Weights of a small GPT-style language model, trained from scratch on English Wikipedia.
Size: 14 layers, width 448, 7 heads of 64, MLP 1792 tanh GELU, vocabulary 2750.
Training: a variant of Adam for these matrices, 482M tokens.
MLP neurons of a small language model. Each row is named by its layer, matrix (up: input weights; down: output weights) and neuron, and shows model dimensions 64-159. Each number is 500 + 40 x the weight over its row's rms, rounded and kept within 0 to 999. Numbers have three digits each.
After each neuron's rows, "fires on" lists the tokens most often at its 100 highest values on Wikipedia text that the model never trained on.

L10.up744:512507562545543484477509542484573533478474502502469527527491499577547495553484458512441600462520516543529539589521465498478495452493536494501454565507431484545447490508550463498513502487481540549494509473517571550483492517598540449520514534486436525478497495487527575431432481505441552452
L10.down744:509515463513489457445548433480503499467605530435504536461467556450444507495454513533523503496454457444470483507498572547588552421559419553477499470572480587530449452469558439543434579399567517521505513527469502500511570571508492485414490467480510533457480499465489530440502480490507480537
fires on: " with", "us", "un", "is", "um", "led"

L10.up387:557513448501502494511441461559482534462542481393489503494448576532412486530493497477517517487397455522533550508525492478458511557547518524456498533491464552469498538525598432528558524458507566518493562458525545490475551530442471494455452484489558479507523478554502510478447503540473554476
L10.down387:548535454440513433523564406499526483453506610505471545524521544499515559462461505559520493548545559492499482509468547537437570437503437587469480475518492561451524462536537484531552502471493466503542457498560443494419458490474480501545538484429503483480495489506485494498503537523562486536
fires on: "s", " (", " h", " w"

L8.up379:485515420542480429414494454514575522509516518530530518555601494535479512501553503520421458498492533477489505534509529512526498508417492471501466492521513506562559497488438484510528531463459525523486520547466471508466501550463506442503519536507554434483566483494559489458528487468576496518
L8.down379:501512478462474487465538587496449469479477437543440482550461537485520611571533464470528580540448499478503501512463430527486476448512570492566492551525441512433491505458467544525469499454495513460551440491506484491503452473543488528493514503499452540530477481567536494541456504525437475517
fires on: "as", "ed", "e", "ing"

L10.up1523:508460488509474498512530451497488530473543482563461516433543459532463502497504464586549505534462554544466502515498438436489486491488513496497551496489485483498502436503483546563425513555560538493493458460546527518502501431459480570461499427530476479472514436466539529536501600560458465522
L10.down1523:486494489557502462504472538500559537496497468455532467526566508472500530501446544545518486557480466481496537528490422528485555497557529528522516525501538529533508496378539525512467450481480507539548480497471467484556542524532481474416503524532501512471478523522456512569459470485528491495
fires on: " ", "ing", " t", "ed", " him"

L10.up104:481490517449497472504471506521472456524535486492507492481544494465422502522458442568514563552520511523485531548549424528514479507486548483481542507577459484499441525433470522540474495507492546480479501452537490516542450487499510487507449436492472549515510478479549488504501488524565535416
L10.down104:497545487492599483504547623509494504520517489499494511517505475514505463445424499549485536690521514527503496589516520480509481433531458538515517488468497576451554551477456538566488506467514431457565533533496474467361556520460551519529480500546462579596453486540521506451559471445466472429
fires on: "ed", "ing", "y", " of"

L10.up1431:492545501520538539512395488491481418467492561548513409421493556486472487497499493455487513569466448519485508542513509527478484485499466536590495566563519509487504493514431504492491489554476530510505514466473540462421538456479559517525524475586511554472511496457438531541471474474486492546
L10.down1431:504521479439463469477472443480492517525516545441556530470428583453467485471464496499520465894482515534522493456514459444481510568521485482509522503464516551537552496479580480451520510518470492495495527541481442566519541572519455487539504438526445491421552532509495514467485506503510504505
fires on: ","

L8.up1534:527549469555463458508473434423485506557495495517597528558514517508469504485512495476550478505480481544506471470507459482495478492537555559459529438524432518452498414533537523513510457542507520503507556473467551522508519477497516487551461534549489442469510493484579536544484450446543567525
L8.down1534:483518448487449492482445470484524473475517462493460500497525552489527508546553502463520542642512484445519492501506515532529479505532455487530470550492458468544524559390477470505502464515501524554543496544487503495473472523561555451577536493515459450509479577547488482560559479582455448510
fires on: " and", ",", "1", "O"

L8.up557:494531438545546509471540461537482513473586468465508523509528584417444525509532452489446526459496581442422480482537434450550517495495547465453426461544519543516473526516528520509509487548480476546547513504507513437542504525471567415515456519438578516501467493539581495505436458482554540504
L8.down557:524448557537535523516486479467487577527474551502530439489469517511500531551516505515612481495486477514578553529487567499499465509428531539554524512467489487441536463489500510495457491460482499537449486532514497566419441496490526531486571495517433399497492450517472556476550527513463466507
fires on: "ing", "and", ";", "ed", "app", "ic"

L8.up1670:541515505546473479471482447459491466416582458517509444401524482504468511569532395498478496551469524451504481499475562434505465550481451516490499523543502479470415531539428481546517573531533477476451484448466499499475589441536557511512478521548594457489597495480501555507414501484533494506
L8.down1670:473523547453524466507482605508522531584477538496491552470514554424484474418482595452500497675515607520441525478524548518504502470449462489498508412471555492520515427509575449542481517482494494506491497492459508459486433555506477576530521521479453519462512528553474497418570488498509556497
fires on: " (", " The", "-", " a", " by", " al"

L8.up981:493482529458453433521558484522457458497513578512499511533486493568422513500537520457429638484581508427590476491452522427528540470476518458501497511565473490535492526441454526502470507452467469523534520529473554504547574471453521407497575472510530570516508525458422537530510527486473474518
L8.down981:508464490540500556465478502526493509494575478442495465535546395551576424523498544496468516428568432476550491522520485541470489514436488537495539493544493558473468523530531519446463517493420528446547479461488503472529524487437536438468479585500519505571511536521526534484506522500437546512
fires on: "\n", ".", "-", " "

L8.up847:474520524467480427463471494534507486477585587482491539559507535469463547482455466426455677503494531475480512500522496599519472492510494483512469540529435466459458432507524559433496509496454561504493474478514543512495530492495513536478482522464440512496530526446500531519508574452562551476
L8.down847:542469482518531509512511587486495538454468484485485527418447530525523458481573494540503383539532567494530553561441475369432528533450514487495547482519501521526517528427482467542492514472466474437491476528573422457478496493473540450475553493535489507419476520554497508502433460548509471526
fires on: "o", "s", "le", "ed", "e", "he"

L8.up207:507498506531515477473535462498521469469476401552476508506602468457520536549553540464531519475485532533409505519546568422549490472499466558499528488487531577535484481486508509523505471460495537561474488510468481479573459503490544422437491506488476517465581565536556567533461461467482560464
L8.down207:518641501494536554474499548581492433518431545432500490466438489504498448489487454504481520488513477539511510463491500478439501484548505461513485448535458429495492541509523480511531516489524487520495525473512542545536489502547513570544472550517495518484498470453515443519524582537436557486
fires on: "aw", "art", "W", "sh", "ak", " ("

L10.up195:519520458528571519429439467553460444524509536534475556478545466458461486492568459529476513532448498573495526525485500514556501450496536542490567537539489601503494457549532483494562463513452480521553418460473524510484511468581440511497525459470573547451561523511516479485531482464499595495
L10.down195:553573479508517388552485507531488462487485458479435509543489535486531446484417486544475499624563552473517527482480553518501476498480501499524495496508480518530573457501452420492516445502508516468491461554462481448443519512413507536573485490418410525440495466525449479468475478508462505487
fires on: " for", "s", "ed", "1", "ing", "9"

L10.up373:526502421497457488447488483500558464563477441483504490522492469504477554500515507517485529490538510498498501481529553521561482459539525496566428494469447534445515507495501490486501543582547548564489562541483487431531521481458464527581490438489518422491422447502546554529545471523492470491
L10.down373:433492591442492473588497506549433495553607536409523509472500538469517454428571430522497421508479525465507532457504546487506520612517533434471515521494537564504465466515556551524543489434480497468544490448465538534482468494518503497530541534527489489462465526544421558469477483481425514548
fires on: ",", "l", "el", "b", "n", "8"

L10.up710:472477469483518480515483477475476446431544497526574526507487577471441560517537438489524492526541490464492426545482478542500483489500484443551483489519465501518436483442481482519491514489480558526495492480470482480451597474477570465498506468514494512468514544438521546486524431501460494534
L10.down710:492542474446478507489520401565505500578553457431487522511482482450528504462478537516506548827510456503531566425484461502485477522567540507468547534509480497538528435483500519469487450505539502503482483477472462526535510505446550454548553530489512500426500495554498511517484535512567512532
fires on: ",", ")", "),"

L10.up1410:511447448533508530498443469544561404446518449445491471460539551499519508508459518485507478547478575511532554535476534558582562503518504517491465527470450472474492530513445515435487487485454501568458490534450531471520502444452504424538477452553502549505484506471505489515458435470531483527
L10.down1410:514530563460544526508475447568492408523508527425443558463437489429497503518546514541518445776532441542546504495498485501491474524526500467536496474477501492592521475488546445488493519544549482487494611505455468475515516493530421559529562451425452538428508486486517505505500559503482531531
fires on: ",", " to", ";", "ing", "re"

L8.up1427:519499555531481482490516499580513410544585498487583495466552529546570508495485488543465600479475503451443507549544498495555494536532494420550608552463492518576462502542487523542535487441525461494469481487498490464540508466504455469489515511597514505508501528469503487549511449462459481489
L8.down1427:460486560418477472460433529537491530483456427541449528533431465496490471487447470505506482482483517510552418471505511539497541476544472525452431522560493437487440465483513498499496499433511516479462415525536523493465471508485497544459440493557522518443461527516490510493519485478476515494
fires on: "ar", "i", "a", "en", "u"

L10.up3:522463496561481442506472446515507489505525473483548521515559508487521468467526482543569474493482464474458538532523489426522555466496510434463527523505551573420449576448561455464427562429539531471474500508426512474447458508579437507510470496507532443481503531562437526479508549514531592536
L10.down3:425512527514423540530540557567460515500495461485438526460510541458555471511478509485458428471558525512557500538513578554433507519575452492435421469531432533511498577501486580508466485527497471478571519437485472511456516600464490514582521407391527511484513459521460510493436484422510531538
fires on: " Sh", " st", " sh", " h", "ig", " th"

L8.up837:531432432447477462502462483535574501471535431533504498505486542421481505529484462515465501533416543540466559511501397571482475480482460503456422525526440545505542480494546463574540511531517490510525530569494512478474553534487490495563564489497569553411502496486533485563493502473548482484
L8.down837:486492522450462511551516500540528458513493574495501530453466423545514452569535475485455542601498488516469460503492543520473519522518525437450491542431540538551491451575463469441539525508471516485562518497461452435480500535497519482502486600473455554436479530495480480522459465530461501546
fires on: " who", ",", ";", " that", "ate"

L8.up35:535478461431484429526501472472462488521524520505514529473426469446455483531446504496486472474488496466518452467472462480560468490473444526566451551487460518544515578442598533517519491472517493487557556504489528497500497495546494414532443494531500531462432524460471521549453586501572436564
L8.down35:482481535532509596472486461490463487529447539499454447522497470551531478491490554502543534523530476503474462498473531548494542552549561529483545485487541533531552486469408522554512528517482548497530570423457449498468475558433542504547461544562459551522485482483485412544555475445441601400
fires on: "h", "am", "\n", " ", "il", "ach"

L11.up1422:502511429516524502526469581487523455454501486542543459423442526496498542456500577537391452498435531447540550522485504508494479490451512453514451450503578532456429507396499493472497478484482534486414437407474562473548500490556450504508509487519528474466476474527464492532487496501443488430
L11.down1422:486493513487478509456483489537448468446506472517423506492531520508542444498478501441544468668490555527438480501535532485490506564486503488516549530583425479506633459479562452472538479558476503513504553511418478509542481483465496546528502495485404520401440494518475534469475536491530557523
fires on: " ", " that", " all", " As", "at", " have"

L8.up1285:510512574449542505477525551592505468506526580457476525505473610485476551496521497544518508571522525467529412474477477530494474509527538471485439473525462529472447594477493491495505488440437486540445500467479567484550484508563481485491573549509453512476543417375465491548537466583491491503
L8.down1285:469539451511506545432498523557508516526534472491454483555507473491508448571522531546457503526431408476532564478469477519506506535523508507523431446516516520530541404462507438489513472511516508501546517531438515452503519498470527507460495455531490500482500487517478476491439489422518543549
fires on: " of", ",", " ", "ico", "."

L8.up1744:492499536516462472430524517468472508409534512441509523483499601459518533518446453516419516521489501534488527562410509549623507509475514482487487499503562496496475452465478488513543516458544493526470473478469599522531540436490514503493490513546540450452522498511510533489483511500517526485
L8.down1744:540493423522531563485511469469553487500468469496530490490502495498538542448511433485488494523488571498525496477471489461413455564489570438525462530560492496496607500490509646596447441434452444529448495534535464511410489481541496502504584523481437524445456446529529471576546471511516449549
fires on: "el", "ed", "o", "ra", "al", "io"

L11.up1430:562466498488482501486527490465555507511495462484442494484510500515513516492492529484480466489513545475479480476536460498452434493529483456546508485489497592487517460493512540495542484485397456576431504453538571512516553505535494463552613530484517539465504495566455523488500544423553484417
L11.down1430:516464446462517555512513550532503470514463403480579477506545521510586405427554468562464494432433433450560535472467478492508461481492524475536485561514446463568487502486498545479559535491486514511480424462480488479511400496493413497483511501484500430558540432553499514569511615506544492479
fires on: "ou", "is", "c", "out", "ol", " part"

L8.up1782:480461556455507432516515489511547593494502489488495555490484468530479472544570403506447562531506426526492571491489502462551494603481526470428412517517479547422499483491445513556553555507514501511503489501515521444525575470555513526514519544472482540506551549486503555485425522480427499465
L8.down1782:488534504542427468545532471470492525545519511523537543498515466514500518442490453545550499518528439475458508529578503536436477488549439470508547550448522472495560543484487507532493494542460528500466533582455425491527499553483523457474568424434475496492490444529468510441592508542512532504
fires on: ".", " by", " The", " sp", " m", " the"

L10.up530:499469511521502494494586514460446525500464466506445460503447529492482507435517561536517484569528460531536470526479502483505463567456484485520517476467508538525522517508459569561537465506479491527442520457451502492527425455449505468483523500568473526480515455459540505446498479520479412480
L10.down530:478452512518504511491514466504499489516490550489547473482544472482505442493405425466502554592548594511527550546498415577569481453486529461463484493564532530520478486499423464355474495502428451477464478553451495538472480504443437483491510470414530443438537500544401492472503505442518578571
fires on: "H", "ay", " along", "ey", "ross"

L10.up689:577518458467503515458545467571534445461551440480446581519506442491483450524575494539483516489422471503396540441556436536529492416506473478488474466492492481480587500485534511467474489571426508476487396500530529615529551532484509432538529510483537554489512473467484537458527494445541442548
L10.down689:441504506467545480494487495489500535485509531498584444528571539456467595477549489507497570696485422480477462469460550560580455553520509520483513496450466565511463470521485578442537434462503395527506518493604503552479512472437475538454510507574467540523514429466528472518474495490503536503
fires on: ",", " is", " of", " was", "w", "ro"

L8.up1559:497491464516445480494537455549484438434558440530517524544477464526455495467587470519439551494577539517454511489509522480427480530529441540492514532539512494512458449426608506492519550567375595519512538479538567513509574510443521477532556511464500508494561444479532466510509553456547465521
L8.down1559:516482473481555544523493470528471558526462536556486466562511502495528492529410487515536472478524507495525479466468457496476479493459516433475467467507446519474552490525422597496495469459541456487446461497502518501512446455478454559499522540539504491453494550486517454540523471479480567532
fires on: "h", "ed", "ing", "ock", "y", "he"

L10.up1633:512474496441538426539463544434569484517492406469557554484468571467456488485485529515521420493478559462465532460554487532428483559557532481478475558486511517513507531520510498569468557512560562502453429422530480450482415506560532472544412421460520491538487475467423514464505453547507537407
L10.down1633:471560492514537561456530525522497501525492552530464490489512492502532471530494500539537505483516503544504498525431501479558457542452477490515482442464490580426495436462465526559548516452480462556505593463510561498562561474420447502443471552530519538615457461415404444569476480472482430539
fires on: " M", " of", "m", "h", " m"

L10.up1501:492510459504533531511504526484520528510530497441500518627554551564493534482530522485422521481457427538566519519517538498572443480407531454452506494434454492505515502477493520532440503478534512447442575532489486451529482447579502474494552494553495520465536512485530458467458461509585515556
L10.down1501:482485469551518538482455459500490450497504541563520483480479566486480467484475510576567514450461507494462504498503443540516541530534503467530534571523495474508567451457562410392489577569452449554487421567505497535437539441433547587548452544521464492530508558431541511450503529472420460419
fires on: "al", "ag", "d", "en", "-", "s"

L8.up833:509493522464462465478518513512568510527509502490517476543556500479491513544527549456504515480529533472501499521464485510497548511487550537474453590551447456487491539490526520507602481453506514621533533468484544369480497530552532405508495522457477459518521530469511543475535499529524548443
L8.down833:445487485496536522517466450504500463466485490532455475517532534544518464455480538531504488518503551529439444430495556433453564532555506544512513504511478510489535476470545513517487555552543494481499484497510481542455503469441518530525499599472438480526466567496476402472512562485509478580
fires on: "-", " S", "0", "d", "S"

L8.up716:456449472532556535516512468470516531410542494506480446491477512554434467506531439529581547507488554529527524540412448483470420544450491503450548502520514530494486506507461528413473570577558501540472481490502544448472547522467397502469550450480580555464508565466491557450411579559464470536
L8.down716:541471488545478468514506484517562496605424476444496494575554558489495475419521499480567536648541499456507576493503481572472467495472454506552523592535479556450539517561509537436519479486439532514508518491469491438482433488493505497535484499557386535564480507484621459455495443561468534487
fires on: " the", " m", " gr", " w", "v", " of"

L11.up1157:483441479476492552523434474587503465469521429501477506447535556510519477520510442546493544540450509474488545550492558554519552478464551480536554509449494480464518513460517539519563466453527525514481495538514466483448578519488499451586550488503516498543464513475418515498512523571491455549
L11.down1157:414493501488506427483535505509550511519574463494532514496536535520549511539481490501547501591476516429502464447536520444540480459490503477528477414478477564539534547546447504474465477528489470525518550456481546498513479510461450476439461498562487542493498516465612452464477505437534547469
fires on: " and", " of", ",", " was", "n", " to"

L10.up1791:529474429447466568492525498484478413482514481441475519511571482570530484472542500483473503468491436550558459485472586510527466523509558468513521483510441473500501553485501514552548562461554456515502486451415524480504523494547432609465473535408524431490505501509537534547497459585528495437
L10.down1791:391450529525518457480517508507523568504515519490553489514477488566482511506498546472546459538532446515549541481563494505487488549506490522483474480552500534529522443454527477421512517519421533495553430572518507500475526506494507505480533499448509534453523514495498550493491519463519535522
fires on: " He", " De", " Se", " Me"

L10.up1620:468498473472508524438494571536511494469499454491490545525541442444428522521539493549435541534519490525556497435507486526436474487511528490501512498500501423504531478535542529533508471574507487491492522544432542531466552551441440464464414540516491590515586584506515546531555507480508464498
L10.down1620:517499544483470557462443542481501520486544549488506513507479503482473478463479533424517525480554477544465501594488526493526446533499490566468624515407484500507497489441487563502456438509472445493566544506574488520528436532445508423515485538570482519468556468427430550525564481542536506517
fires on: "w", "st", "m", "p", "sh", "ly"

L8.up878:511483533454480442519546584567553500537578490512476518525519495482489516490486464513519521558488462541511546569433450499521523454473538477471511445522551469509549505478486530519484494494421444567468540492509488515498518480520402465573480520508590502473491441522469497448486518571516562494
L8.down878:497499503458517530518503437513497457453514499531508539559547477521441481562488476522439541486547510499547463550480529449458574501416547489478448494509485456412519476462515538526425477493494556472528563483536519485487529550439465492513470487460503502483511532532479530542455455527548471586
fires on: " and", "is", "s", "it", "as", ","

L10.up985:479526495553460487498460505487455456414434511454525477468409544503502486507490511402555530485495460483433531520563492555518429492475504555498489546538442559523538501469562595551543442537567521468516493517544501468477499484539549458512441497516433496485523506496481587522538497492488496479
L10.down985:504479402487493624534489492444484523517518536420484477520546494474445518499493587511508526492588511494500525463474467462542513427495567473491581492419511521517543502448500480416522569556470504532485501541548481471471522479482501466451502578493530520510392549499510471509564542536490479491
fires on: "h", " This", "M", " Wh", "m", " this"

L8.up1526:561407459477424445532537491497542431474576467516465503499515530459497494502555454433511577520501517526475465498472479514530452460472477475552421475492450503457515525523500530494524587514534482424508545512471500510548542444536495501564547543534565551409555512504534527513488449458402489511
L8.down1526:457487463515484510475397553540484422512547519475473496483490492477524495495509557508474481653426454494527483447514504510491516490570505470549450510498488457484521479493443452431517480521558435518514524460439484530496442442431547515555597552497483513414480538508542502508438501513510551582
fires on: ",", " that", ".", "\n"

L10.up389:461546477510470469481462509538519555501525511492502469533512469539457471493530483474542550501501526500527539617517542439454566542469575534442512452475530537472531462469475525466512538486393524568489597485521466486569498469490543451533474433499432461497504557528520520477497558566425534469
L10.down389:443536582471469472539487474556500458499496491489556521502527488569502585542544510458504457487507491594491476486517519538503463520583441593485488523516505541551460482479538519587533544486503437467554458536525537504525486485469502579511480490467492550443401497486450507456524463464532484497
fires on: "o", "t", "is", "os", " No", "a"

L8.up343:482551459470512516470510488551477442524526545513439507565505509522518510508519456540531403542509549512499490450477465425557504463552490472550481505548483492443550507489477521512475501459516564492496472575440474546440526490474513479526450554601546500519419521468480458530490455563466519528
L8.down343:514510553506505499405482513463605586538499446489483545488543397474431484466514480515468552497504548541446567521567488459453492470486477477466504538482475495409523460488505531546528501479515538485468507480466485465542486550471471546561574412454477546422495457521464521513541468519539492542
fires on: "s", "-", "a", "er", "op", " |"

L10.up1768:504473455469486488461497424462485530480500500439520520498484485513523517511459534495467504468526473501529499510537520448487512450491514517511462574501435533441488475404531522445486554448573426493427525501551506544504532506499534406496536482533492461453450525532419529436463522529547500504
L10.down1768:497504479502437440476511483556467477494567487472498481511447502496481447516453495400508472450485471494543542511520534529458478472492462510445545507513509553519464448512557438473549545455455428484607500491573496489515480488531547442548547554509542474456456562528528544493478448524496516533
fires on: ":", ".", "′", " January", " ", "″"

L10.up289:553504528559482457544483487471537509426522424456516517438501546529523505437532461520496504484476478515516503528453512551545371490484431519457497591584428462545544495462463507488480495502550482584499527509526518525517559474458509515512442492507521437503558495486467580479437525502524412530
L10.down289:496599465517409536535464558472494455518515506418483387461503497563472501499473470501550579493540466499500482567523488542505531450513495507477490513543472539508472530531430445506552529414490474436532502529506446503505483516568547473550514421509518501623515519554499547541515494504529501477
fires on: "st", "it", "ed", "por", " Found"

L10.up145:464512505504481464529528628458415430497587515541479469520574514460436458568508505451490544457407471496452444525554515491501511541499494529569486615551450539490530440540548503488495533440439531491513501496532576501491427511536455522496540521481458488475506391501473513444505499485470569466
L10.down145:514506511515508516476509528473505486608464445541494495529499486432544587510517514469473537494517452607468497555563461560476491516553479539498532467472503465504452495450455506527455440534497375470513494466527552505454488476455584479589485534441564514456514490492490437526486428433517435460
fires on: "–", ")", "ig", "s", "ik", "tern"

L11.up1722:545510407468433448495538518462517539524535450601543476540497556558478538487542505537437510540495508439420491460483444493485516521479590436492577473475489522514538430501483519494446513517499619529471520508495600498576439489522573496483519506529511528458483464446528535486470504463469387516
L11.down1722:507541501583510496474474480574559503507456501431469486486472503531500517499443569451569483593525469535515513523493548552465456487492420553470509395535484522501539407458504502485527534471472455453514522523494522463496534478433559546524545456506464474387530505557492504493505495502579504555
fires on: " ", "ight", "im", "ion", "at", "ing"

L11.up715:476493545544535437435464522531548474531472429477465488444527496533490435485563477470520530460464461475447499533508505532518418419458467500427488473544423573464471492448497565522506470530462490603521571525515554496492469521522507513548503470483497473452539602488549576469542448538504424430
L11.down715:565437449469475593469499488502526502449515497447564450556572478472510504500463482563501471622496447500512489530505439522519473573469537496496573487543493475464530523448501529482518454500508524442473473608446455476489531463529526536403415556523503494465468527501462548495470495506530489526
fires on: "M", "m", " to", "C", "B", " for"

L11.up1032:442513503578529468458472535507453522494525458571432454431518546485539593480473420477505515514532513480534546566445513475521474470549491514502533585498514489462438440499507480533557450407551523476480516487479488506522558409506492462563500531505489544495512510515491420485514490459513457515
L11.down1032:484541525473494464546475474478439530510530451458475516552481443567414467581540486508454454676498485502496521468532543513580461555476496468515547502451491479537500536507503460532507552529472513449528513542521481460435429566441537504428473513527512501591471530449581476471548455467500509544
fires on: "\n\n", " of", "s", ",", "in"

L8.up1100:540558518518496526465449525560530479515442503513455502511514553570404574457543463550534466469464563550530440494537481415513570560544520475478554551486544511511467520528475452527546550513539540523435572524448477502448517514452509503524517536516479475533536518514452483486470446497533458443
L8.down1100:468435509428515556469503477455578486450538460543478448491485495454546536504438419494421502457551539495495451548480513564513454496476486466498532503512431531511483448575536421528589462482509549500558414533483469460505468559396527506511528424521451499470521489533482530546461528489553448576
fires on: "s", " to", " D"

L10.up1708:544466558475486566479498544529478476566464518469467495561509525507424477526565533501576517440500491566499493545534534481490473539510459443536537513454465562506525549528447477562556481568495577591397492520470502536579506578500501444500516525522522500499568462487458500500534499495494493479
L10.down1708:484564498453463460534541506550465472525536512507531437461491506438553545446500532495489548459532466502514487516490439522519501483468533485544409445498476479577548499444524501499512561511481492564497513501498560527558435476545513551527481516473457529462499498476510513428524519535538488436
fires on: "ol", "in", "is", "ell", "oc", "ig"

L11.up1352:581468400557460552497493488445465578505491482491532529504498482503525513483492476512543442474521510526451548541545477582490458483554460489474528583497506537559466544519446459423435587491570483543533430435477529546532514457473447502554452411503600505467497404493455531488552510525476433427
L11.down1352:487530484515473521496523461454472463515526477482524501501481530473453506491543510536523492406510517474509491489420533407501500532470453500466502583473474463483462566501521484551550547480468589486492482457514429497515600528550519566517486503539508556566510556511556518536488596502486499488
fires on: "ed", " n", " d", "st", "n", "fl"

L11.up910:552495449510486517500463545589501523466511503515496503513517514502530504527486501567488530505470474507542474550438502490577507459448580498469608513463557468518472478474454595493447481523477484427397484490444493477460496473514462507472523499522500512481484471473520541469468509499644517572
L11.down910:462482506480486509551573506472490474515548431578555480522540541524495494528516480498426530472528518548459447528587522471502518525419501577419548456526491450514489489518470475510492647503522459486517509463490505449484533468488545412516507515447423509476483552504524470548506505427467514495
fires on: "-", "t", "s", " ch", " prom", "3"

L8.up1499:465499512498431473426523566479556466514568436509466553503512492457482548462499523476493600531476548397530601558496484517491516415491535532568509543505417506463490498535563397455431543529473533469465506495504489527494486514454457498489481465498507445487515483437510556493458505469545522517
L8.down1499:464441526443491485500459420554541477528509502380479471554487520482471461521521487521530505430509488570457556432476475462470513524534406523503607471503575458533515496487477508540537441480528452492531483510492482514576541556483578461447496595440513532524542504581556476522542529471481518499
fires on: "in", " (", "on", "ot", " for", "em"

L8.up473:625502500528515492461429444536485546505468484504497551502548482505479539474566532534509431471531451516481492554505588443476462483477511511494511434473543512418475588423493476505492518496460501496466554464447551543458513430577509509545488519569492518501512500451517515525415454553521370556
L8.down473:367538619515471544493455543483554476471551493464478508413507522469570491525450582461410510496491510540477471509474579515466497522432492488489503595552468503521522493439581547491510533470502470552509444573503528494468462514504476523536500526481496494549505475533525489448566479446528487479
fires on: " sh", " st", "qu", "u", " ft", " t"

L11.up591:508486450544502481502570511524469490451586531540510464567520413551554492523547512547382556513470437486467488478470509507509537519472473492486523470507550561549460504430560524505514533483481563517538571485505553453484546434484457514467532518456542479515510556451542496480445488521512467500
L11.down591:471435559436499441513473483492518488544461544484542601473548546552482477512529503450570444476464521445440512523569567490579542492514508511526559487565508531494520497419495460519415507432517478482475450532504521437501515518463502527539453513482538488480490451512489577449567478523527520472
fires on: "an", "ar", "h", "ov", "y", "ron"

L10.up1394:532529518433487500557535488516492477505494463456479464450499551585427529516546535455514494462511438476521512557508518436417492505473575474494474520545446550548498578481564537489476498448476484579529514423405481517461495441614513503548549461524552493518498550486505490494513469474449540531
L10.down1394:522473504485541532510496546479538527520490570441463584556477527513471486480536571496501503528525560505571488485514470559508450468522476505488558412533500508537519464522483442575500496523476571580539512568454484473518526576513531532505541518494433510460511559535492485507476541518546550521
fires on: " H", "C", " A", "\n\n", "H", "A"

L8.up1045:560487463492385545455469565513543437499507501520555497495483535528507451493477556500457492453531472513497466464564530525485525461521636470534554517449440450549572524478518510533471529473441570578504518475501512483538505520500494458491496466562580487512526520484543493535496424525521452431
L8.down1045:412473567477545483527542454520465504492469558434497525477510509477470486460546500487519447483523489496529512540541517465468500504535448487509439516412534554452504499429479531503584482524432411505537543512544475533466508477514543551523514556529467475416465558542451517514555538577472493489
fires on: ",", " (", " He"

L10.up1763:488505485549560472487459550492491573473496437507501498450514501480508518503546434463470559514572503461486528418456523548567480491423551510514479490410491437534445498503540494493534495480490411471517440497456535507525544535498473477496466485446570548489547499517534466521517505506455450472
L10.down1763:530503469509514566518422539518489471483462510450477515452515475486521445487474481533457417514518511496496510520485529556462510494495558588484450489470488485422556484443528447494501541546509489565477463441467469514436419482444436476484522573522484496453522550496479497446506496535511520481
fires on: "m", "or", "itor", "ly", " no", "on"

L11.up409:543522507434533559542475616552487472505492479517538502495497480507561461444436528493580432495372462480503565535490463490478551559459588481479557475436538472565465531518473501516406517482468518608467591501547488474526527455440526449539575488427513482469479518526501500498537469555512499493
L11.down409:508535464499434520549542499457433538475464448470562501463506453472546492501485444505485574552522465502507433472469497515493509515527461490488501588504478512494483492549565511450573491508516496525433592512569486504529549456462489438525445502512551504524394492499481495542546542550514441497
fires on: " the", "s", "ic", "ec", "ort", "is"